{"num_hidden_layers": 11, "hidden_size": 160, "num_attention_heads": 8, "num_key_value_heads": 8, "head_dim": 32, "intermediate_size": 192, "vocab_size": 8192, "hidden_act": "geglu", "norm": "rmsnorm", "norm_place": "peri", "norm_eps": 1e-06, "positions": "rope", "rope_theta": 39800.0, "rope_fraction": 1.0, "qk_norm": false, "attn_scale": 0.177, "bias": "none", "tie_word_embeddings": true, "parallel_block": false, "extras": ["capped logits"], "init": "orth", "init_std_qkv": 0.0174, "init_std_o": 0.00372, "init_std_up": 0.0174, "init_std_down": 0.00372, "optimizer": "cautious_adamw", "learning_rate": 0.00119, "lr_mult_up": 1.08, "beta1": 0.95, "beta2": 0.95, "lr_head": 0.00933, "max_grad_norm": 0.5, "warmup_steps": 461, "schedule": "wsd", "decay_fraction": 0.823, "decay_shape": "exp", "final_lr_fraction": 0.0, "batch_tokens": 16384, "max_seq_len": 256, "doc_mask": true, "train_tokens": 188900000, "max_steps": 11530, "dataset": "wikipedia_en"}
MLP neurons of a small language model. Each row is named by its layer, matrix (gate and up: input weights) and neuron, and shows model dimensions 0-127. Each number is 500 + 40 x the weight over its row's rms, rounded and kept within 0 to 999. Numbers have three digits each. A neuron's up and down rows have the sign that makes its largest values positive.
After each neuron's rows, "fires on" lists the tokens most often at its 100 highest values on Wikipedia text that the model never trained on.

L4.gate108:511480546544518540448500424512512439501463537533441494454443508501447473497473464501448529529441516528544491500541433543478488487535491474520493489486441456511588435561474499563468457471481499573540496436506602451465439472523484509493602578453484503456541430537472573484528493502504486520478440484508528556539493503527471520533520502455461496516451572493489608484501511482485528476562
L4.up108:571493530534539541448551456474523459526535481571518487523529472539566454469519501498527590494485488454511484484480456514511502519406528478468532609474523426538556474534550475501560454493446555446498481510474576466413497499478513488519462544518593506494567488531477475515543430506604550505435528483480494504540408534454466431501499498515495432551438519573502483478505512550573507486499
fires on: " |", "5", "9"

L6.gate67:486529566355434536485539502460451470504482465464484531499547553436459538484482492412476518537550487469458486514444551486491463478530503464454527526457454478566470492527527582530566531568402482478483530472506497500506477526516497506462501424539443426528414513575536452530546463497494498499461555508505470536446554504512583461520496466427505507448542420464536511552436538428474436500429
L6.up67:548519466533496554500479431465508457507564476452502538522484482503458503503603471519515439493458540546476475505445520465491493467478457536496443509497492507464537473534411518485488525523504511439477500473467517463505421501476539429482655384470499510465518466537463471492480454396495467492549543484531466511517470486602484482510429448479480514525492426479502517454484511563485567469454
fires on: "R", "B", "H", "N", "C", " K"

L4.gate167:486464516461548465499558503522479415409453493561441511509466483455465440480488501497521535475487485428556464485523495526537520473460483495559493516505460494511526479484549493516546485447499499506545554497404539502464491481573468530529505541451524464464525513554476469502501552434535451473490507518560534471589487532499439460495580546479576561442450538542419491470528559513476538543513
L4.up167:534510516508559475498486530506511391494559539551450479514487519438498536527512483508416519507449552480533431444565495489492506512488498503477450489506464475478504453539479515554563515450509491478541481507492506451491451458521551428515508453419515428455485476442483501484490531479426517514558562435398509477551492525530514502488499537498427520493539514520423551556528510537435546596477
fires on: " |", " The", ";", ","

L6.gate52:489479486535507427443505519485547490471508512431456532557500529510473541554550424455511481464538544632480446527540461470511463491532477480413445470467502481441532484553495549507479420501512467492444481468524494534508522484477478515442476494474478496520454518520537481519487460521541508533454478504497578462493482551471486511527445453416465554480480519510434594527501469479463501545545
L6.up52:481523541448542495454576466488487510498419507453526487459438498461479499507506565462436448446474474571455481535549540535586470558551563437576492566521476509537517560498489475482482421601509514489537492438599395536517478496513418561437480504489552491498448514536521505474516477457558563461509560466532568454453508502509443557516491504467520467558576504555493520461500500516493521536499
fires on: " |", "5", "3", "L", "7"

L6.gate43:553516471532502551491515461439478511472469529446476475576465489502423505514539499477526418523459524496465507495459497495506421480541471523447506532482525418538493466513509576439472546455570526461483543499531490544555476555531459443483509394466473476529503553518486485532513504487456475510536462527442481494505512531482506514470508511520504528542593542527429472558436419488548504393496
L6.up43:535481552524531496516599540508531457496560490493480508491422500470430488522524473514506515538387523433545446470457532562520515513460508480550565445458523555526580474585488490481453511503454470511504513518494547508516502494500413510497544517452610501521480502546527453478562498437527558520408469480483582478488488478481497555504468475484478494606466479587552545469554552500537510494506
fires on: "ed", "d", "ious", "like", "ized"

L5.gate162:442485530439470497434560529494494521400489504455520496523471550505454592486496476434512492510493492501479544507476533494500470508499469433532505529508567517452483494439481467430445484595460494468451504543564453524472520435518462540565501527550539437566544498538509499527471550462490506503515491510548514516507522439466392609543507513554484474497450482591469582488450451481498536530443
L5.up162:483418475413485428473485432519532489496486508553468467533534434437472522559525502515459440466466452514489498514472558522508568538442514484473554502504582497484516499449471423439469540522462535513440529526466439443488542450528466555480557488518480577438454499456585496459487520539549528584525603493468522521442501479496555532577519517494506518463521479539497453465476454444539527495500
fires on: "3", " J", "1", "2"

L4.gate59:487486491492503512468544444465544484576508482475421486489547535484523440463501448482428376486496431563533393519551485497571548495449529497453501463485459453494476467546483531503398492458525484489504484511473550456424498444448590526479444533454494441516466454462471473506572505401543435548516532498534494470481450491444524448515499488523462516598539529500504527572473516495503430461416
L4.up59:482498531495488525477427444540462486490550488510491585479429540490535548515564467542530513549450540492444494533454485576563468534459570471519429552480512417446526481431480491533477496564490478442503476548549522428484529511393469515505558469559509474475493484467513484492512489421479494395448483474559471516494456517462466503525492473524418519509473489457500540468514489399497493434471
fires on: " |", "s", " P", " S"

L5.gate1:471442522455547458425534556462506431546546590517505513462451469450466510494510497541553479469486519477488539508548562580491554490470478522484473545522571420467514451441533508513452481528424498466482465528556460475509478566522515618517478540466539525418536546540450526432424518518549449459471510563550545475518537497468482518560443491444439509515519553526448529505510486539528510502524
L5.up1:466497435458525511470451506532421486514467551461495467508445423514547560498535590473473436522533481442544578517554554501495506563476545413474514509586505488454513468476541515509495487454413491522469497470453497538510480485480499528455505503530578554475483511550475427459478501484537568505555440433537505530432546530440494465506520466492458455485539513540487495528506459571556512502565
fires on: "4", "3", "5"

L6.gate4:543527538526498562451575463461558466460532476464564536458450513512487513597475416497524513558532519485513472454478546529551477497594519449476476482542494560497462476560467542447466488475480503489460514473551494521532496518477404455460456469518455447528494478434473465464493494533435436506529487487488426522467467510435511521443495486496528482603623508486472515546477516485524506501532
L6.up4:500491483459525493481469465473523505542575542522503529444447486457477483501470533604493481528563587516575492490470501555486529466512521516538534487477524560511552465448543466509497510549511475481505504498441473432499502492450465471510497501404531520470534498500523492413461481443447527515506514514549456547546503484421525483507422544549457515541468537453473462455528509490459421471555
fires on: " ", "9", " H", "ed", "0", "d"

L6.gate53:477482485557509501507474453502506512466540506478572475447520463460498462527426550459503524425540480511529499628508491493492537551538565538511520536508542400473499464567494428516488486530427493480481505534481419555556565514501463486512395494471515446458488548510543491500512542493543554549496587492493547378429537461436535489576509507478433482480450501480479472492449545447541461482514
L6.up53:517452497519576507526466439493497505569489503479482541525507527526485464540456484534521522468517530508524464493543584464534530502472445443475571518528498517441534494428528438554429430466418471506449546514499503590550540472474554534516464494478617441510470385437570484466499515469470527579510516493514470449417512529480519476441516529464465483527553511529450482537568478473489474578476
fires on: "7", "5", "0", " piano", " Var", " Sp"